Weights of a small GPT-style language model, trained from scratch on English Wikipedia.
Size: width 640, 10 heads of 64, MLP 2560 GELU, vocabulary 50257, 76.6M parameters.
Architecture: LayerNorm before each block, biases, ALiBi.
Training: 612M tokens, 4666 steps.
MLP neurons of a small language model. Each row is named by its layer, matrix (up: input weights; down: output weights) and neuron, and shows model dimensions 261-324. Each number is 128 + 32 x the weight over its row's rms, rounded and kept within 0 to 255.
A block is one neuron, or neurons of one layer that tend to fire together. After each block is what it responds to, as a language model described it from the Wikipedia text at the highest values.

L2.up948 [150 115 115 121 145 145 126 131 148 164 142  70 143 118 151 107 119 159 125  90 192  86 116 202 129  77  56 208 145 123  98 124 145  76 150 122 123  79  76 156 122 138 141 126 142 176 153 148 127 102 101 150 118 109 154 116 144 105 128 137 112 164 130 148]
L2.down948 [135 130 139 127  90 105 149 104 153 144 105 163 115 126 116  94 151 119  67 110  80 122 215 111 124 142  39  70 118  66  70 139  98  98 127 118 158 111 139 209  65 154  82 163  86 117 122 145 148 148 137 200 151 127 137 161 124 109  91 106 160 141 154 103]
L2.up1922 [ 71  77  67 173  71 132 180 142 125 188 139 155 109 143 153 164  96 202 205 100 146 120 134  96 109 127  72 159 117 134 101 105 145 168 151 167 154 220 132 120  77 188 169 125 148 172 179  92 143 130 111 147 118  81 119 111 115  91 132 120  88 134 142 111]
L2.down1922 [ 95  97 142 136 111 146 236 123 101 105 126 122 131 172 119 148 164 210 102 129 123 118 134  88 117 125  40 106  89 162 146 152 140  78 124 129 179 124 222 127 116 142 157 114 155 187 150 138 128 163 113 116 118 158 146  91 146 138 132 116 100 144  90 139]
L2.up2028 [124 107 100 125 131 111 138 139 125  95  81 136 161 103 129 131  98 122 110  68 158 100 166 137 114 147 128 117  99 112 174 130 103 146 121 167 115 182  51 149  88 174 130  55 173 120 123 175 141 103 142 141 112  95  91 108 132 115 192  97  66 127 172 151]
L2.down2028 [206  87 105 198 104 131 154 127 129 144 133 159 128 167 130 164 166 160  78 150 138 123 148 119 206 142  86 152  70 157  64 143 123  67 102 127 103 170 155 135  54 176 140  64 150  90 124 157 108 105 148 120  91 163 128 118 161 162 137 129 115  51 101 124]
L2.up2520 [117  98 158 137 120 135 140  69 135 120 127 147  89 129 127 125 180 152 173  69 153 105 126 152 140 143 122 139 121 105 129 162 134 142  81 146 153  53  43 126  55 149 133 120  83 126 121 131 123  91 159 123 100 137 164 137 119 104 153 102  83  93 118  77]
L2.down2520 [136 135 104 144 151 154 148 106  94 116 131 145 184 159 140 134  82 112 124 122 159 127 153  93 159 119  98 131  89 188  91 177 103 106 157 134 137  86 124 170 126  96 154  81 109 140  89 190  97 133 142 135 112 136 179 143 107 153 166 135 143  87 147 142]
Mid-word name fragments

L2.up492 [ 97 143 110 116 120 103 148 127 207 146 132 121 117 152 159 119 163 126 137 182 139  82 161 134  73 101  92 116 103 109  81  88 165  58 159 100 131  97 155 156 104 132 124  93 165 156 156 116 122 104 123 140 128 127 126 138 110 111 112 136 168 134 184 194]
L2.down492 [154 150 133  78  99 105 119 162 107 164 139 141 128 138 110  65 111 117 131  91 184 116 106 150 169  77 137 131 154 151 119 139 189 206  76 152 179 108 143 110 126  96 146 196  51  66 104 129 109 141 179 170 127 130 183 134 127 130 178  58  73 176  86  58]
L2.up1281 [116 138  94 110 121 130 146 107 126 176 172 166 117 123  78 144 138 138  98 108 149  60 118 135 132 119 178 114 120 167 135 138 148 123 179 128  83  85 162 178 135 162  94  89 152 135 113 113 190 145 142  85 117 197 123 150 107 139 127  84 163 100  95 122]
L2.down1281 [ 90 130  92 115 144  91 115 127  96 137  69 190 138  80  82 186 137  85  80  76 135  89  99 143 122  94 140 141 148 171 147 108 125 125 124  43 116 117 120 142 171 100 182 138  97 153 143 158 136 121 130  93 118 157 141  58  82 177 109 122 131 162 104  92]
L2.up2178 [ 65 100 136 117 121 137 117 125  70 132  96 123 158 150 137 126 140 127 112  75 102  68 141 148 109 121 163 136 109 121 148  80 175 150 172 156 105 150 156 137 140 195 127  77 153 115  88 156  84  89 223 160 135 134 135 152 129 113 118 100 185 106  74 161]
L2.down2178 [ 90  82 157 138 128 127 137 164 139 131  54 115 133 130  88 113  90  96 160  81 175  54  90 168 124 107 137 148 133 116 127 139  88 123 126 120  89  94 166 121 108 100 191 124 117 130 186  77 172 188 164 107 112 155  85 104 122 149  80 143 188 113 138 137]
L2.up2378 [ 94 142 107 100  93 150 123 143 128 157 126 169 110 132 141 161 124 156 166 103 114  96 120 159  95 105 170 100 156 117 172  82 142  95 215 160 123  81 140 162 115 144 136  95 186 144 168  80 132 112 176 131  81 210 146 180 123 109 115  71 136 141 122 113]
L2.down2378 [148 119 117 151 120 157 141 129 103 165 123 146 131 106  94 132 139 143 207  71 129  75 103 155 164  69  86 155 133 147 180  98 143 115  79  96  72  98 123  96  97 124 125 164 123 163 144 190 129 128 151 124 140 169 103 108 119 166  86 131 154 198 111  93]
Year decade digit

L2.up1542 [134 155 121 202  77 175 130 179 142 104 101 147  98  63 141 103 108 118 125 105 196 128  80 157 133  59  58 142 185 193 147 155 158 163 118 143 166 111 124 137  82 100 138 109 176 136 164 152 152 121 164 158  70 136  72 103 117 141 105 110 147  96 117 164]
L2.down1542 [133  98 110  97 148 131 100 158 112 140 129 173 135  96 130 176 168 202  86 119 134 152 104 103 158 106 141 113 125 150  88 129 150 159 144  90 100 124  91 140 140  75 130 160 137 118 150 112 149 148  87 163 179  65  86  96 148 202 115  95 159 123 115 107]
L2.up2167 [120  97 121 187 110 112 164 110 118 137 169 102 139 128 119 204 101 137 128  58 130 162 164 179 200  72  84 146 124  74  74 106 207 142 170  87 120 138 117 142 127 183 109  62 107 110 123 157 157 128 183  99 141 156 132 131 117 160 108 110 122 149 161  84]
L2.down2167 [140 160 130 101 107 157 130 181 124 138  73 127 145 160 134 135 118  86 174 150 139 126 130  80 187 191 124 146 133 152  91 180 186 129 141 140 145 169  97  89 173 169 133 115 157  93 110  92 118 119 159 148 142  53  35 155 130 150 158  82 131 136 114 102]
L2.up2489 [115 115 115 206 148 129 135 166 148 114 149  98 152 114 131 154 135 131  88 104 167 134 130  82 146 141 116  77 134 115 104 111 119  81  54  94  70 175 136  67 137 117  74  78 144 110 109  98 186 157 162 168 117 124  71 212  64 160  86 118 167 172  97 126]
L2.down2489 [109 142 137 180 168 131 148  88  72 134 136 123  98 128 130 147 106 150  88 164 126 142 138  58 154 170  99  63 214 162 150 117 198 150 142 119  95 169  60 129  97 139 103 183 130 153 175 165 157  78 183 173 136  92 140 187 135 115 160 153 160 114 140 160]
L2.up2517 [159 178 111  88 107  41 114 153 181 148 131 115  88 152 113  85 129 142 166 100 120  80 118 108  97 191  89 138 159  71 131 109 149 123 134 144 165 147  79 135 133 147 157 127 131 170  73 149 109 154 158 149 141 101  90 185 137  92 130 109 149 108  75 156]
L2.down2517 [103 146  90 128 184 130 170  94 103 103 159 172 176 155 143 138 140 108 139  31 167 134 117  75 139  76 142  64  50  78 170 178 134  97  77 130  70 190 147 125 101 150 130 113 113  92 101 103  31  86 133 123 122 155 190 125 190 107 138  79 166 182 175 117]
Word-initial capital letters

L5.up222 [146 123 132 116 112 133 135 112 104 160 101 122 119 106 146 164  63  94 133 100 114 164 136 124 144 126 106 159 144  75 133  30 114  58  23 207 146 144 100 116  60 104  93  81 161 146 145  87 103 112 131 189 119 129 131  95 141 139 120 136  91  54 176 145]
L5.down222 [156  81  86 158 160 138 135 145 130 186  81  90  89  62  75 142 114 162 153 112 110  89 140 121 163 101 140  75 111  74 132 140 161  52  62 119 100 145 137 111 175 128  90  99 125 202  63  26 137  83 114 129 114 109  99 104 136 122  87 140 160 156  77 114]
L5.up1853 [ 97  99  98 141 124 104 116  96 121 176 141  93 115 173 133 173 111 139 108 119 152  77 127 125  56  83  72 101 162 126 104 114 114 137 138 134 142 118 129 119 226  91 114 190 101 167 156 153 129  96  95 163 111 164 105 146  99 201 124 143 115 136 155 168]
L5.down1853 [140 115 174 135 125 118 166 142  90 157  98 165 136 202 117 130 137 105  91 135 133 114 158  89  88  37 105 130  92 117 126 141  87 153 195 112 164 133 151 129 118 103 107 165  74 126 175  79 118 129  90 155 111 129 131 133  77 187 113  89 135 120  67 127]
L5.up1925 [ 65 169 140  86 131 154 110 125 110 148 126  92  93 129 117 127  91 136  78  83 152 171 119 103 140  81 170 193 102 115  62 114 160 137 160 112 148 119 178 142 109  68 136 148 154 146 189 158 145 121 101 129 135 121 143 189 111 140 121 165 106  91  88 124]
L5.down1925 [122 113 174 144 142 127 136 131 151 126  94 119  98 110 147 106 142 153  79 108 137 112  69 118 114 126 150  74  94  77 166  90 137 147  80 108 148 127 166 147 100  99 171 176 171 130 149 116 133 152 179  52 144 131 168 126 116  93 164  79  77  88  62  99]
L5.up2116 [145 186 102 136 136 133 125 143 118 124 115 135  73 108 120  93  84 108 181 160 161 151 138  85 129 156 113 123 193 144  85 102  87 145  67 153 155 115 100 120  76  93 140 120  70 129 129 141 128 117 150 146 128 179  77 128 172 180  84  85  89 117 150 139]
L5.down2116 [103 130 130 114 164 122 118  66 152 132 151 102 125 122 153 202 122 116 121 130 133 100 141 173 123  90 139 140  79 121 123 106 127 177 121 118  99 116 134 105 144 174 147 161  98 186 172 175 149 121 113 104 177 142 148 132 146  93 124 150 165  87 182 121]
Digits inside amounts

L3.up1700 [166 107 117 107 123 182  75 101 144 141 135 105 137 129 128 140 119 128 170 156  89  48 182 178 182 128 163 156  73 136 158 154 101 153  77 198 124  93  95 105 110 174 130 103 149 137 174 110 155  99  79  97  88 158 142 111 127 101 137 118 128 138  95 100]
L3.down1700 [125 147  70 128 130  92  97  95 106 118  51 112 110  76 107 119 157 159 171 197 144 182 141 143 112 110 178 189 100 121 161 100 182  67 153 130 115 144  77 136 141 171  74 126 112 140 154 150  91 161 138 122  93 101 101  95 105  99 140 144  94 101 136  94]
Mid-number and mid-word pieces

L5.up243 [129 102 104 123 119 119  67 147 133 108  73 138 186 127 176 124 114 153 146 106  76 172 132 106 188  58 118  81 108 133 170 166  71 117 148 142 176 106 129 107 118  96 148  82 156 132 173  89 117  71  85 124 109 202 145 120 100 143 121 120 122 145 151 120]
L5.down243 [103 129 116 138  74 125 116 106 131 128 158 164 115 139 109 167 105 134 129 142  61 159 113 173 134 126 122 120 155 149  34 153 108 123 112  86 134 153 118 138 139 118  51 116 120 157  61 114 177 126  78  82 130 145 108 145 106 183 163 109 142 145 154 141]
L5.up691 [145 106 122 101 178  98 114 103 129  88 148 121 107 116  67  17 132  44 168 102 104 154 106 143 104  74 114 183 204  65 140 101 158 115  64 101 146 173 133 151 121 123 101 160 153 155  94  94 197 118 114 100  98 157 121 115 115 124 125 119 148 128 132 132]
L5.down691 [ 79 126 145 136 180 136 103 124 119 166 132 118 143  90 128  77 104 152 135 106 118 120 157 106 120  76 150  98 132 167 117 115 144 126 155 183 158 150 194  30 105 132 111  75 150 133 129 130 143 162 143 167 200 158 136 135 166  98  87 137 101 135  87 151]
L5.up1224 [136 129  68 150 113 125 102 130 104 183 192 137 152 103 116 101 133 115 115 184 142 137  95 143 168 135 132 162 105 143 157  75 169  82  48 135 103 100 157  92 116 169 133  97 108 106 124 167 123 121 180 102  90 162 130  95  76 177 110  96 144 124 133  88]
L5.down1224 [164 147  98  84 123 181 199  98 129 123 119 110 187 108 156 134 136 170 149 188 120 142 138  73 109 134 101  45 177 127 104 110 100 144  98  97 133  92 122  50 140 100 131  92 110 111 121 130 134 165 121  75 149 107 150 136 113 129 166 162 126 142 163 148]
L5.up2218 [175 154 166 128 127 123 159 120 111 102 149 138 111 126 173 123 197 140 125 118 143  92 182 123 106 144 106 177 151  92 161 136 136  95 108 163 129 159 159 115  88 136 132 116 105 179 136 152  79 137  67 150 147 118 162 107  58 123 156 167  96 106 154 141]
L5.down2218 [148 107 112 113 175 139 116 124 125 141 129 115 156 144  95 147 134 199 128 126 125  99  92 135 125 129 135 104 134 192 113 155 164  68 159 161 125 160  76 137 141  99 114  57 122 110 163  98 173  96  74 122 113 178 138 116 208  61 131 113  95  99 118 170]
Item-initial tokens, mixed

L3.up1479 [133 120  78 135 136 175 140 113 131 101 143  96 119 133 170 137  98 138 184 116 179 124  52 142 111 126 137 139 177 146  93 126  96 129 132 149  98 140 137 133 130 127 154 165 166 151  95 188 167 121 148 138 136 140 140 192 110 131  80 147 134 130 111 118]
L3.down1479 [ 93 176 107 145 138  75 115  90 102 123  83  55 113 174 128 165 113 182 164 144 199 161 141 201 143  85 102 189  66 115 172 131 154 179 106 131 123  91  87 156 155 106 126 184 217 103 148 107 125 107 179  99  90 157 108 146 104  88 125 121  87 111 159 143]
Year third digit

L5.up391 [111 170 116 109 136 169 127 119 154 155 133 133 106  92 103 107 112 107 163 133 133 135 126 131  86  91 183 144 154 155 150 158 113 136 130 119 144 101 114 123 142  49 157 130  98 130  92 151 123 179  80  73 170 131 119 127  90 141  92 188 152  96 174 112]
L5.down391 [119 113 131 128 112 103 141 129  62  98 120  85  95 145 119 126 181 115 105 172 108 136 120  64 117 109 192 103 110 119 168 107 141 128 136 134 118 144 112 159 117 136  99 126 117 127 191 166 144 143 105  93 136 195 140  73 120 125 115 140 173 158  95 105]
L5.up1619 [149  95 134 154 129  56 172  68 114 145 122  80  79 105 174 151  93 130 119 124 120 134 128  96 135 112 132 126 120 129  96 168 117 165 196 118  99  71 180 182  79 164 128  94  89 127  69 130 151 174 128  82 140 164 163  82  92 136 194 149 119 116 109  99]
L5.down1619 [172 159 178  80 152 136 117 119 111 133  94 155 175 125 154 150 215 106 134 154 151 119  95 154 127 119 132 174 150 172 142 165 138 124 133 134 134 110  89 164  74 141 158 142  80 112 132 121 150 131  74  99 153 109 167  99 116 156 151 120 155  87 107 146]
L5.up1652 [182 159 102 144 126 124 112 113 156 119 165 189 144  98 167 195 117  74 147 145 169  95  88 120 108 108 139 140 135  98 115 142  82 119 119  85 132 164 114  91 125 142 156 124 142  66  96 113 121 114 129 108  93  73 179 132 113 122 176 125 134 121 145 129]
L5.down1652 [141 109 145 148 137 142 151 123 131 154  99 122  99 146 125 120 171 170 115  98 101 175 102  85  90  83 120  96 141 133 109 110 139 119 127 128 148 113 105 169 152 146 129 127 125 157 112 143 112 122 124 145 158 171 124 133 114 157 146 144 163 120 128 133]
L5.up1944 [141 109  65 130 145 105 130 125  87 125 120 187 178  93 125 126 109 110 164 153 110 114  99  90 133 121 124 152 124 150 132 137  99 133 144 145 165 112 157 123 151 119 147 145 126 156 145  91 113  89 158 171 179 108 131  99 107  96 104 202 167 128 110 136]
L5.down1944 [112 142 161  92 191  86  86 210 143 172 159  79 176 135 172 125 127 176 187  84 129 189 164  83 164 141 192 120 109 110 127 160 116 145 123 102  99 143 150 105 135 141 121 155 150 101 155 140 102  89  64 147 123 169  88 136 129 172  91 129  86 155 136 126]
Classifying adjectives and digits